{"n_layer": 12, "n_head": 16, "vocab_size": 8192, "norm": "layernorm", "rope_fraction": 0.75, "qk_norm": false, "bias": "all", "tie_embeddings": false, "parallel_block": true, "init_std_o": 0.0289, "lr": 0.00544, "grad_clip": 2.0, "warmup_steps": 200, "batch_tokens": [16384, 32768, 65536], "steps": 8268}
MLP neurons of a small language model. Each row is named by its layer, matrix (up: input weights; down: output weights) and neuron, and shows model dimensions 16-207. Each number is 128 + 24 x the weight over its row's rms, rounded and kept within 0 to 255. Numbers have three digits each.
Before each neuron's rows, "fires after" lists the tokens most often just before its 100 highest values on Wikipedia text that the model never trained on.

fires after: " ", " p", "n", " Pos", " car"
L4.up441:091097153178095109147132118146140123152133099134124113139145156118131181184107164128114121170120132110086117145161187114117067053113121116127116165137122123071147143098142127093127149104146143086145115139119130116081130142146130128115100094152121119112074105135152124137127107124134117150109132103103125116140137122116156098138136168085128102158111132131143146107095123160157087138131122165140116102137083141121123097197112147165119140106117085115154126091122118116089119148101149115111132139128138141101152159127107116094082110142136119122122115136188105108158088165127169143
L4.down441:082138155131117122144115114143129148108148131085131168137119145128136139107155071118124102124143136128100177122099180106094151126119115152143109130123112126105122145123085141120131121094105104092148108124135126116152131088162125124146111146174186102141089099102132157130155130165139128151148143124171111088112124132117119154123118142112113090117104155101127120127137149102162101162120103076110093151124112124142127135152118106155118161148119135109117127153133101141189132188073137116139119148128131140109115089117134118100141155148157118131110105145062111140138145102098139129

fires after: " ", " \"", " de", "-"
L3.up651:149142164135165148170154130089128121148122148118057131128117150155137120150151129093093168123174124095117105139095097132175138158115131091141123139111152101128146104116081108144104153173132123157104108107160130130133129105106094193125120189094133124144142125119181164168146114137126115105112117132158135144119130137127104126133132115113139120129107135122141129084164154095132145160131074137191123089133182116125122119137119109099138129128195128120092107142105150094059112111131141168131115156127136158136136115131118206151103102138132161166112151123099134127117144106131114148
L3.down651:114084117078137120124157152122162156156133181151136186127124128133113100100127109122125134141148075085113121126128143111091113113130103137181116137146105113113132168098159143098151141121136100182167153132122144123162140093111125130134155088123092106157089169131117142133161133092117120108110126110151097113115128100134136145122177100122138156095119104121154118091125096141107100106171129134117120083134116124158126138152147147153141057148160124141132178100125138129162140122100132174078160156159156128134115106105074095135141142111142115100169151156164119131124154133157118123

fires after: " the", "th", " The", " this", "The"
L4.up413:142152118110136208140139094124114104141110115150121087116130128129173128110149138104135148100105115150146132133124096117145146174105110155108141109170137143158116136125100163096096156100141134129171115142111169189151159150150125148128149118125107141142146159141137128132179136112137096113124124161122096140186152135128142131123142115163093088125118148119141106118144140138096160129083100133140116068132151130135162122123108133172107079165141147177073123132131139140094129149068117117173123142134134125095091160124105115099118124136146152138134156120101126125140107122143116100
L4.down413:087122166103140128169115112152141142135127134136190136089143140126126143125117158109125154125109154156109131090141141144118114108115088113143100145149096095162092141120136156166126113146161079166154098116149139113139117094129112183143111103109107132152109118141136151095156109126110119154121086143102138128168142112112094078153111107119145119130124090095135126132119119116111115119089144130103098137117147120106088126070145138169132156136118104100125143173132107151105069182095163122100174149115088144089121088152124161125128085146121117129168106131155139108098124142154152100

fires after: "s", "S", " ex", " Con", " S"
L4.up302:128116123109134159131072163126158163136089127135146146161113108109124128101063135114141132105077135144104143098151139076135156096121123167147164149178128133129171065138116124116149140138110083119143150153134164129119150101138190118147160155152176170136144141124133119131124129139132082094123148114156129144098106148126110105151119118169151077147148139163151099130119136132152098136153156105146092105145100138118106127132071127152141182105161136151124113115134106134099075109151123104123148114055133114113109159145113110136123117123128122137103157139132143163122104166127126133
L4.down302:144148140180103124131147123117141124179154109075157113136119127136169106106151112094133136123133107151098126164160147082084140090114122146150079157166125144130117115156093140160117139113114143111119130119122138110102144119096173114111126131124101079120132111138130133102087139130086155160158104146122123077115130140143149137167111116097100097142116171162126103074182114093161141155119109128103140127091157121136120148157135092118118120144121135122086151132092154105149114145109143112102118172103143091115187085131092094134119155137113111122125128140160136132164123122164151118

fires after: "-", " ", " \"", " (", " [", " L"
L4.up482:119105102105135111145124110115075061095085092127152119107167127177154149158129111086118097130125192129157114114112129091089139151166138165136129102143129133145149104141152124092132140126126103132100102095138123148107143131164136121135082148114109111146135165123113085130118130075104151138139117127114135112169146126118163145122127096100147111152094109111125108103121135137117159170117164118122135125140158133149121104102075113122167082137128122097109130109159129094157124127123128150131113106090149156099126150126161115136167161135123177108139124120098114115140081134190113146
L4.down482:128053144155144123129154147150102150125100106138119111117139123141091122104101144142085138121138129130153144115148136115133107093122104156152166125150146127124170144109149163139135094143137144144097084195143135106137116153101152079105130163173132157149137105113098112091136084143070083134152129137121155141130136106167142180124128125131105115081155143128140111112115129119115115112126105103112111088173174124142097121158083094114123138090095098089124146113124119164129118141123105116121161105143179138089072136140133156176086177132141160136168154142118186153117126130077147158

fires after: " ", "s", "S", "/", " J"
L5.up127:120115118099154148032101129114149115131097097111084166151134109107093147124116183084154165105126108143141150149122094128106109128164105162145139164167133143156108081126145081119132151121117132025119120098155138153150113095125142116115130097191143123106105171151130117135150153178140096137192137145126152087133122098113144120152102107109107150119086135149153118118110129114101122143142128129093145117123126099154133102137142120120122145135136132152127121154114125127098101109107107104152093113119130108150137114131150149110154091160132157122163120119100139113149135082139119170
L5.down127:109159157157142127127144178128163148131140113129138124148144149108120124125112137123132134125089145116149166112138133138108079083122111167102117132140119117102163106113109100155117123133119095124094136142143154100130145115155137108132131146168148114083137141093118127159132126150131136151121112159150119127145103109189098138106163196144121162118124179145139089102115111085088140142141135093122130104138171131063103120115096109132104140073149138118149176162090137164169113134147108082106109138119098129117128124162103127105150129109103145094142128149143160106120153122121115132

fires after: " ", " the", "2", " m"
L3.up296:118132169156110089111146159116089110125173160163132153106120111110175109166143188107120086114137124117127127133089107136184128109118117119126119171135143109160115105107161168117098130137107130054126108176148152127145164123124094155136164135126123135115145130203129139085157090135138130123127111118094111118121139097120155098145135147151084154131118105136186152133155121171164164152103116133145111140111138147100112132158117129105134160167127074096125064112129100150092098136132108155114140137123128083117163115137113105126135110126167129149106116117146118141144101115128100125
L3.down296:122165089124075132073115146170116148129082155133151125116124158102152092097120149123097105121123097098149073119128127126146169103139144127125160148159126119147157103166169162114141115119126117092137144124159107137146136132122087089163186131127142128109121124129104148102121142139157114120141128177135119107141113101166133137108144121111084145139137118165163133121173163139124120169066138090098093157130126094108134106117110127166074128130149111112152133173137138182079146090140125116139089155118153160151111108154091108135119104159167098143130132094103120121144142140087127131

fires after: " ", ".", " D", ",", " ("
L5.up165:132132098124125128143137132151111145136103141144126157122124146140144145168130137133118118142137126117125094111114097064110117141152136141151139125143151121137120132077132108160128139124127111139150105098136140170127099077122134148127138163086095147129121116135145079108119116103099172096114140139203116108110135139090153118120124165097140135140082118155143097119122067117125128088153157152149123142130123080177118125098081131108126093164135158120094098120145132166123122158158134116145157133095127120124147120131115139137092138141126135138185179101127152112158079167136141133
L5.down165:142087151116125138128115154151117109162156139177101143094141099108120115130086114167111069149120151191145112114100166128130106127135119154106157143127120166141124126036130136105115122157133120120100124135071156130108111116146133120149158115111114141135107099109150167156159155094100076176138098132103163121132135158121159122145161120139126143133143080126127160124104132164130134121149099118117149114110111128133092094125148172109153125095131133146130116132163108173200137136126141132109088104129137128127118105058130151134106159086093118150168179160149151115153111131148144104

fires after: "1", "0", "9", "7", "2", "5"
L9.up427:111132090123125107129069092155166097116137107109119124127143137134113098130088115121133165129144161129121131116129148122094124183132129141125133153149107132129129115139088161140111139169125147133119108144092148128124173120117104117141098144133142173177143135097148096118112143146113157156099125133157119153108158125103151117119136125144130145143136170120138120116136140143134150107129086131113101119129149089123110126115168148123089096128117159114137144145133141149132115174164121153097116143106072147132110175183146129087124152129087139139133074162108145161132135139114166180
L9.down427:111162121132105126165124135108174127159136159111120137141136138113136048112143098172148125123104139113132153142132157122156128160099107138136173103126140135103154113108128102127128156121137118124128132126146120136140128066131131109126130115167084144116115118139126114171149126117127140114142153128127138119139150122138095100143132125089123102120138118184112139146087106160135103127105127127161154138100078078087095099157107139121168118135135142143115134170168122119108118157141115128117113145144106103158154111085093131142128102125174179136147120129024142106152120109114145103

fires after: " ", " the"
L5.up594:148160127109148129122151151071131091110178128152126168123097121088167164149127119115131166103104105119135127117139132145165149152074130108149125165158137118140111122115112120128133155093149150093152122158122111111118132098094117150134108143135091169138099097161115119109123101124099147141112158149111178120156155133096141151152165156117133084129104103108103126061105099112140174139149110114145163106136149129137138106140122156145160106133150126130110066110140122106104096129118128117137114145127072140156144100166156121126115142122137150132111173095070093123131099067139148163
L5.down594:136104134139145125160125122131138098202113131159145134134130097138136146104146101136110119159132138148160125149154094129141128159174117117069146151125158125161133139159134132112109109116127142134108131124128105126140161116120068121145084154117101134108139150139087146146122127109101099157103145149104155134096121160109143147144167130084116127107111135097142142143149142155119106101136146079154128116116189138161119105140093136136145152171106113139127091124125118109106142102136145112128114116114095131144098148166136089120113159103089134137117107103169102115102142093131116133

fires after: " ", "li", " p", " Mo"
L5.up558:070113155127139099152140104125138127098119135108165113143125117098138126161130128149095107146135155165126138107135143153137113140132139149155115145145111109108099140119113168156109128098129126133100113148136181132124087144107117141138103090127126118186151132129135160142174113112148134149164085138119140109129111085080139106136122157103105145140133115106139133138086122156135120116131089134114133152140130147158151155144122109117115153108136153146150101120125142162081152185155144196119113126140116118141105100145118112116104090117123116139115128142192151101141094104092116114
L5.down558:141175139133099157104130157121139151109151177136094168110128116160143130102144132113114110136117067150129101172159182130084159140114141145126159126109112168128111152148151093099150146118167133119108126125150102156125148147160114090109144157157160138091134106147158125140110103143114130114132188118103103082097101133141108090116138123112160129119164127130102173126115131126147155126110126085140112087080119136124173109142165115132110124133130119117113151137111111128154075115120139070118101128129121147145108102163169177116193126132157109130112110132102128112088119124133158103

fires after: "\n", " con", "-", "ab", " sub", " ("
L5.up362:126081139144082113141169153130140113122131093142112126124082127200172131129133156057163103150132169156153134132110115153155124128134100117131118173090144109112140136076169131120108124105100124152131131119086125142108128140132167137102131121147148109132157119172101105115119119110092102134099152174151080064166131149114111132134120127113175162129110122087147157154161128176135103092142140158121089108138101157137140142088131127102102144084125128157171132118141117099120151167115122135116135131167159150124108141104139104180139137121156103127131100136153119152132113111156115140
L5.down362:163117121130119150146133098139147088122142137128130124110056125161170119090110119098158115093129139133160119100123096139127157126114130146146124139134108093095155153107132183122135089108123137152132129131118166093111136111115111113117127111099127113122159087107133154149093120118170076140173111141143107128141115137136154119113075132121095112097123130119143126104182195145104132111151126153092106088135137134095159112112104092139128161104139167096123137121180097139090124153116185160141105070152127137107121122122053135114164141141102150120121175099128115121138116149122128149

fires after: "s", " S", "S", " re"
L5.up429:157121176120134114143130111143117108155125112159171151119140139136164142121097139109131155122107131145128120090158095146136127105120142146155160180168098115143120115126139176110145138082100133127112115124092109157135142118110134131135121122156152163114151101108159094106070111071114115131162163145138167088083108160156147118103151091141097123116127129129137123080157079170122118141143124093131102078152123157129132158192120150117107152136121140161125139126104138116146181127107108145116146154144159152095121148130119156137164137151156080112136140117119141104126105179118152151
L5.down429:144081129122159150179134144121110125120120147157131165112153123079126101119106126138165075128120123095141110102169108139140119158108191159126139125111120126162121102149147141148121158148158144119083146164124165126119116100129119134107120122126139113142125122127155132125069151109116127118165124142139103142110148138117075127110129122140118123091150136121118116084137110056091179137137145156109152125113101178104099119137101079110093163155127128178124142169107182131120152138127105116103132130111131090122142112166125099118104123090114099086123153096116176111133165127159165109

fires after: "1", "g", "0", "st", "h", " T"
L5.up12:097136112090098129101169109172097150111204103115157091114137107136138156113129153166145100134121161156115132123145118076120082141111143107125170082114089113224120152115104145112080154114132146156141112104121087128112115114143164136148127111176150103112109134114157121089138159121117113162100140137171143145148180135109120078149148128125162096134116135100134156115162145150113167058156095139150098144123123128101141122121140137123179130134165156127116132115119093120174091141125149141129142120096123133107141105138140086076117097134151130118128131099124139120123122121135129149
L5.down12:108089118165079089122118133149208106171130103132138105093120143143132128152162154124165121119154122100147129113108160150149129128162107115168139116142068130142131153111097170176139106121100105166157127147152155141094079149138144118165142123115136131140105115113141141116091087162160158106122135107134130139112090132100085123127163101158109098102118128051156110114131141078126130162127116117113112164144100138086135121155126111081135122108130149139153126126123106137140140133150133133115152136111119126151108180064110115135116105138118112124130074131114165133096101144104176086

fires after: " ", "W", " Ra", " Dur"
L4.up650:132122138147137115120134087117089095164146154111144115104121154131149106185107120124138142107123162101128150122136093119127114108124126092116156135145135119183140082076128155136098132134154119121097114077170132143100125144089097129128148130107140101138140128126133092126107121158151147137139095143157138149114146126131134139133094121144127150110100105140133085119136154149108138148112083062134096118142139148170125143102104141092136115111140114133122105137111092169117122147122131135123106142105107170126169135164153152092131113101113115059124114124110173118074104134161133179
L4.down650:093121187103149118099128169139146149177113153161110111092127119127171118140144155147136144085103124076113080126136125166133167100147117117158043158191069129128118083131124069126129113153173145099145117112115141112129134097112139146142114134163095136163113103146128150124140129089152155106119125096102157100126130148162180117127148126120125142116124106134150134101096134089131125119146150092112119127150140151124121091115129113140146098132101131136145090141107181091121144116134130184140125143138154074134120124180141125089110120120087106123162140161084112127123133141111151149

fires after: " ", " ex", " the", " a", " |"
L7.up346:122118113169105092074084148104136143122139134167149134127131103117135128123179153123140086147137141176107158179119146120154126118080116146115123154136147153087136132102116113178116110108146105122104154150146100139131161095155165102134128154143060184157134158092102158106115085151107138121111165161117129136120123110130081124128146143115127151146077139094135142090152131100124144147158094103134164108131095142125140131140094121133114093147180153101154116134102112113113134121110176138081163074138155121110121109147106132174072139136097125167107139140143138156148142142137103089
L7.down346:110109098144125154130120168147118183128097157137137127137124123132125174102145121121157121112140155146129117126124144150146120151119131142139172100156137152087149140141132115112160112143091121156101189164152094149134144163095109142130115135132064125183106131171127140085157118131096086182141160137100182132069124125108131199099165117145107109126115094143135172113147113129112099144134137126153117114124110129148093129099111143131109076135139140124126118120127172103134130102110111127128105083130162108093137179129085151159147145143112098105122100120107121123139140120118052112

fires after: " ", "k", "ous"
L4.up689:117147114158120126131141143107082099137101130123105154093123133132123144177124131143126107122141116128130101150115103171085130114142120128111131132156128104180096114123100173119127167115154108092110107125164168130094133113132134145152144142132097139081133166113135162145140089140138094147131132146143143094113141146118112156172182132135087136113120165132180095092129149124149161167123117153092134092147181089109145114153132148089132152162143090123129144161145137123131085133132076142159112120110133101094144155163135144160127104162152107099145145114087137122132109137159139164
L4.down689:141123079111106129139130097133151125132105150135144142125111073126146135132131099111154142108121110110150114162106132127127113143124119144161184102101085151119090131081144113198126061186160144126137152106135133114147138136144135158122166122133092171145134142142166129124126158121126124150139119134099089053149146116162119129146161147138139140179112108154147136124098117103095095142113102109111153080124096130132158129084091103160104094104157154107128113092113160112130111156124126135100085157105156111138163135180119093124088117110124124145125094104160128130136103142105107128

fires after: "2", "1", "3", "0", "4", "5"
L9.up84:131105101085111103084107119143132103125137079095157136122117130111138132115133091159138167103143158056106116152127116139128152122150110145120130144128121158130117118155090152108087101154124119116101141115102137140122162075144157134156090145132137128155140129141045128117124141139175121124153159162148134149106143111113161113118134124154152133110161189132159108136129129116112110128173117092122132129124118096102094141077156143090125102131117137125113125164124144113135108150138124144124118169156118082164139108108157130105125152170108120143117121125102149126168180090096109179
L9.down84:161146161178072143126145134115146122153092107107129129175176146160156088138139116135162118156127092092140122115145132145117119135067124125100122149142127087119108135114104093128137120107129121151128116148099124120100169085127140150135114117098136136089149143130103134135122123140114067128097133119129137051111147102119121133112117134113138082111154126134126117141159094147157149139143120109096132113117112117077087093146132122155151127182169122161150148122108096109153107156133146138091139117124142144156144119127120148134140137124162111121125134098068156083129164119094154144

fires after: " ", " |", " U", " Ro", " La"
L4.up367:122156154127118108085138119125145062156165151133127103157161089166126112164129129115150131129142122103117171164124143148130150135129142135110108165096126137137119131126143148178100136109149111135110136106124129143143130114124132128141131154145125124162121163131076117131155137120133130140142154130125113146130169115124112124171111127087142135112105099136115085108085134161154126105135088125103194163141141146155141139176121134103114143086164147142096140124123091050110142123118124144114130159097212086115135132114095103147135138068114169147142104144145169122122102121157132161
L4.down367:178084112102140127126114136131123148112122109129087136156148087081117122120154112142086141139161119151177149072119116143086153156122146146158107100122161137106136170164146140176109131104086140100128113140168137127115093142131106157101149112133120142122112106124096102122148096127122169135148124121121118135149184113163101155126121117138140091108158110140120173111108128117127093122162141098132130072170165107124126108111143094127085096109146116136111106153117142128097116084134113141093156164120125109088146132146118126133128121112085167166151119088161153123181153156118126095

fires after: ",", "\",", "."
L5.up571:160126095136117127147162151102086140108132111176109151097164125135150144133153130153114145121156105135088179138141112137075137105139143134142107119131092128087148106142112131152129136090133128084144111157101171128158131109134086170129143127122144135162144118124153093116138109147110156147098119172126152131134144141135143132136149118140154163132141117146103127087149108150123150105175126115094108153095114093126181146156112111111126141181148166126116105077123178174127180138082158131122105125121108134121149120142157183180141140152145132095119154127140119132084067166104111068
L5.down571:156144102146159151123144139170143103099153109118088149142134121125122171128104145143143116148129112106112103125150125118142130105149125097115122139113172136163160130097114158148126159117138125125157151127168128111121118122178110138172130100123141113120075139107118141099161096117099112077089112110157055107073117113139151115149173164125091137093134139111133149093127126097115121127136127119176164130136098089071146147136109178137137138082144175099163098085164130210112114141098122086122122109130120110138161123104166142116124119135106160097131129157149123150140122101098130107

fires after: "3", "8", "2", "9", "1", "7"
L3.up38:114128118112127115126073128130127115131144095142156108128133146088103142130153134100131158162123143098129140118152152127128135125136129102155129142125142115146108121125102134106089145150138199095125140125125105111120141087112127147093125133191103151102084103131164126111166126157136159142105172114153111171129124142173111098184151141115097123165081107113123134127117176144129114137145121164125085143131154112172151063122108121170160133134105163121142119090123150145135105175127146122100094136131142108091127113168100180120071155128124125153194136152163157098151147130153144102
L3.down38:110150140140126091165155090117127149120172128107157145143082134151151107157107137138132129133117099126100140105120127120143088160111133160141138170119143129122133120118130149144147125113109126092116134120149148150122142103118130109150090169137112119166123117100097135106109145173124117138170103110094142187143134128111114123089082093143140118105099184208161067197142130090098128090135137167122159164105122158097100093101090113152113149099145117105143124180137134104150129145115136136102156155118131145166120136136074119161146096130133131128115118147102111124086103135117170129

fires after: " ", " the", "1"
L9.up651:118094149090131139116094136094154124129138153165118117104116101167175138101167145159119119111140162167130093107102118148147148143111129112148136108112140153171117141125111123101143161129101166124159112180111119146079182107146066098103089123119069161085102143165106130140099101139122141127110156148110188157130105121135137146115129089144060117084090128123118140096152127122139108148123070122148175068100112104141128135141136100120120119112124175126106171141119111124074088112112133160138136141118117169149088114160121141127168148135108136121099123121130119152145078119098116154
L9.down651:137117121134125138120138112111092097070116128110125135090156120117146136126108085126166103197156130128094155140138122130099129112124085147139130174132142097078128141166131067157101113126131127119107112126125108133088089111136137118135179098105116061118104142139140132144156125109138139112103165114092192175112122154126118133134110119096174121134142119115128177107130115175127077153117180111132124147107148119126161109138149160166166138120123158141168111143134129091113124106099127122119133140131129148177126116153105142134116114140126136120163167124121082116099114144130159085

fires after: " the", " The", "or", " An", " Madh", "ir"
L5.up159:103127126075128110159096163146190137167140128163113121139115132144137141097121119132068116159151131115138156077129135117102090128112141133109139099106112150147151129096134134110189112088171144154110106157121139100118203125155087131126105081147156154131078121115109138129100128132167114123127077108130104124107119120163156108190133144129103126138154121106149115046167154102132137161123081118115142113110121125130127125124117123108108092136117114137109108110087137136136115137122141121135124126114144142134145130106130169136115121146095126100127123096119071128119107104108158098
L5.down159:155140144195123152155124119110060120089124108103145110085100140133145123147097136115169099121126127112110087128138129146151143115169119104121149150117135136160120099150145120160084105131123151093125127098138092162125065102124157132154141139109090098144156144153110097139148149135125162101126142137118152187133120127093112163105142103132176148143096099125114127132127132141153128130125193119112066123185127082157080155128142109125129128110126141139131125116168117128121125106104138109115139092130108146107142100125165086137078110122109149151108129131065123108093149151147099138

fires after: " con", " in", "ob", " In", "en"
L7.up320:159146110131145152141181115070110092114158165182094164110108130142126166155135165117111124108151140150138101132189116146086139115115139144127099106107175136148183098113120143150109130122134118137125146156167133128130116138145145117135101172081118122139073140140129112123136114125143164144142114110100156124131152102128123126081168114157158148169118093125129115111133112123153141130096145148118149129098104136119137128150164119155111142110146096106107115143112088112112121113122136109135127092138090109168103129181107097104107126149153149138141115080136108115133114119107111140
L7.down320:106110155097099157155119121094131127145052141076116167123106142134120107097152138135157144111130144115110173102113153189134140116135182141141135131161108114108159127124176107129147152152145107144108114150103109126110148141137138083127145123118139080126095106126115156151124136130123091164154123121132138186110100156116128116138130146115130154086120105101112155106135098107150117141159160151166186110090156111121138103141117134105141158087138157101098107116163083136164153163107087164146136121104127130118144142152113102151135097122149086166128126120085129125153160136130114095

fires after: " ", ",", " \"", " P", " ("
L3.up408:130116106143107103159152124087064132143129148153128128141124169098129134129172143074113128095141132144147117067124099122120141140129125136101164117140128145163110137137125136131124111136146129107099066181119150098159113102149102125103161105119091116129129136104152143111125128108096132164136192133144167150136167100119108118130168140104160123114159121131132113083119082124129152074157111126186115139080149119116128104157162136123170109168166194123131155117139123120134116141135133129150105182130114130101138124174105154156149160121137151108180167170095134109116120091118103148
L3.down408:147098169122162126146179142126110138127091149135148120156160091136161128115164165127119116109144112117185143127170150121138161142121133142133147120132115137155127110107094108084132138115147114173146100138121117110152126094165101084111112091130100117159117130096179122117143115124137083152103110142122137109098138157156115122134105155121139094097084138103116152101135153111160138143133127118150160185106142130111138077136097140091115159137146147120149088139141083106157090151110118093141166127121123119128108104181121162114094163115133089106105134113131100124140135119175165116

fires after: ",", ".", " "
L5.up613:151089113148142132149096099127108143177078103114086139118161123118125155133118154084116120187105093126148161125122150101109166120166142137111119109134135164134177120114139070145132139121141120092134126131129142105136082104125128123133117150088127094157142119100096107064078131127139099152117137148138114141094118125129158132157148126137101146111143090104143124139096097125167099099132134124114122155129130128114149137154085092115163099141150126125172150112137114146105132172074113147163131158129155092134136152142070162145142111169136117148122169120119136101108091127102144148
L5.down613:110109102146145122117135141132097154137114112143082132138120147070116123133137144105140093133163124121084209156145129157117156089141127117150144147123170139174119136115130138125145172124132137123105123129157121180164126096112125170158135175133132139134136124113133126084137130152090132126084189124207141165115119143134123104122147133126106171178155111107149064110100122109183112123186090132158128131114122128116142159116153149163137134153170118140134114114137108106154163137127152149101091154107086099126112113141120102135124118088135138096141107121112123160129109175081107107

fires after: " ", ",", " Sa", " Pos"
L5.up67:133101161128145133154114124134148097144169115108102136067110164149140149124117115143132062144141126127122174134124125142140123143115145161119110187145126133135138135103097095125139152106157090119136150145135110118150147113133105083118112121162083127146122124120092150145128154115143138146112148129082144087120131119093108098170139148131167089101132110113167123107141109133177093111154109084149165066125125133138110163140140119141112133110153132083201106113137164128160109123136164121145098148098158128159145124168125129150127076092137098171124087118094167164129090157118155156
L5.down67:119114082146120154139098175110059125128097150133131148126101100107136103132162136141120108145122113106191157158110152116134080099128144157111086135122111131096133094120151160146111116124168097143124086139109123134128097132130140143124171122123111135141196154174122116110153153193138074116132128111142119131111174113092145148101144152168149158111108129159148097162146115078114126119062093123109138125139172111118130103132122122116121144141100140090115165101082136085156127072104133142095107123140119119151137129135150107116116125135109141120097156126181153156122140115108120157

fires after: " ", " back", " the", "s", "Th"
L5.up420:088162148124095102128163170090090107186108090087118109123121132153153117119156159115151082148116111104123180167120148127157151117114113127156162159128121173139116109132112117127113145141128093122156112114117135158110103094099131160155110101110120127117090121155153178159153111090159119096117145106127108153072148098075152152104169151131114111104110129132180146109141109158133149171092135161190147120158153092131128115127120122149131119116100102100125135103137126147153131112127125144138100126145172132127129098109125118149137140177128121106153138120088130120088124103123148104
L5.down420:115154071140145154088097179113133111157136166132143140162117140131162146147128172147138095124143112124176129142101113099178108125111127133112133094122160114121135118125150109142127142130125078133117158123135156169095148147122152151096093103098119126119124125133121107118124156113160145137118127133147115137124127083122128149184126114138119089190128148154103151125110138074096125116118139083115145158133134130150078118125127136177150115118084144110119105145107161176134160090116123145105095106122161095114157116138131134125116092141130068099095129129082121138132089114091166147

fires after: " ", "{"
L3.up447:115111097187161162131156127146153122172128136129117110115131158136145171154145121134100135099127152132145131129135164161097127140126108118154130122105149128139111145115142119142147107141124145130121129170120118128128128123149122134114117167131081157124141100158128131107161131123162112133171176106118181156106145132129110079148094082172106171100129133101122096098110066128172172111132099097132125074116106133114121122170152123099160135106126136138146091090114115130100115129145125179192150095133048159149106126101122122096110123127140175131079110150135122113134089149124122143
L3.down447:136149143100132124136075141135112129171111131148155141150132153154151118155115094117126144149103146147157129152096167141140104124131108128147126107137091138166077093129110154124134113127128082142047099119114094111124103151136148112080140144113164115103122148111166127101149140127115135172117124153135119111153142151126147174110128156107107092139143103127190096137133177107118091114113098134114131163122118131136115135128101140106100121134144112092098098133176142139214106090097109060087143131124130145113156113111132119119121121093150129148162131122082121147107159124146099099

fires after: "9", "0", "1", "8", "-", "2"
L7.up604:119139162095104097176122128085144126122116151122131136088121138081103117123121146130064129153104145183140129073118110157117157156128160122173156150151104145131137152112103145109122118130097168112141115177107125137094186144138109098150095127151165149140110139130139155139073122123140143151094134129113127124103123100148162110125150123150152166131080127108147117072129119117139183099111095106101121142133136153109102123118166154089118123088138130125081096095080105143103106164114118139123139109150111130109092158102158133134099096155092134104131143100121145100081114162128136180
L7.down604:099104125156117133113135140143108110071104127126120092118133068143123108128147142116120141121119085121101120107152106095129145115135151143150157134115132126136131178139153122149158117132110143117153123168139071092131138168127141132149127095178142109154123171173081123106138073098139097103136111143127133165120108156095123136108091121160072122127133132081116141099153138150120149127138155104139157149107088126022136149127139129131167178150115152156159173169128185138114138147089113092115122133151122147139137104123095117139101106098084130112139159129115115129114177175134117135

fires after: " de", "-", " sub", "en", " super", " con"
L5.up456:113092129124183128106130156103161132155092142164129118142118102136141148143097175124143130147107162153135129185150116150089147130153159119107125124095147126120141128122108149129144144061135081112141162197094108162056154118126103107157118174176147110125116109185131121121114123111104111133112137120111111140140126150155176142067133093113151129126121091122129118133138108119124144105124020144109111115117148156128132094132157113124150101076107131098129126117139130149099112135100121102148103122175154177142134135134145111133167142121130095123125147125112114122123171117146096147
L5.down456:111174109123179150162133130099116107125169149115115127095110130171133118164087130123129132094116141132156130126109162147129133100125142162107124108167149107101162135095128115123128122129141130148122158169139133118166139166109125135131129138129097141140133075064150123113125124135171157105158149076108184122117117150150119166141108162125136108063118136124175111135130178105131097102156116123117123173133192118080155116102118123094167132113102151114126130101115114151157102130140098101098135108112154131157133124111109119147128109154094100152122162123102124101157141154101056077

fires after: "0", "5", "1", "6", "3", "4"
L4.up460:145142107117116139136120078115106124128155085137124114099185114144128148140087142144133132088156152146101131099137089083110136130122129151116085136110139086118170080119122116144103177101168174128152134119109155096109105133102132161162155105143097065131087179098144121103142164154134112158117127111157122114119125124145159098155125148129097136093106157137134122123133157128123131116090139147149124149127124135152138126137124084109153119111132105169163107102119106120118123149144120109139102107163118139115134082156103132138144128153138065121153122122098134122139113076126122115
L4.down460:101157120137135137087118159100093153123153139107138147104113142113101127107139166149112095098141129161159152139106121143134116114128125171125102136141127128091118160133151084098116169113157184094134177161120126097147126150143111137180114105123143055129093138075146148136139132165135139176079137078159068140132085066159128108129142098087126117113094129106182126114137165127119128153136148127183142145127127123134151071109148082116137122089151123134126156143133114115130109134161114109178096136147145108119149108129150114135119153131111120115109112142134122135086159120113099141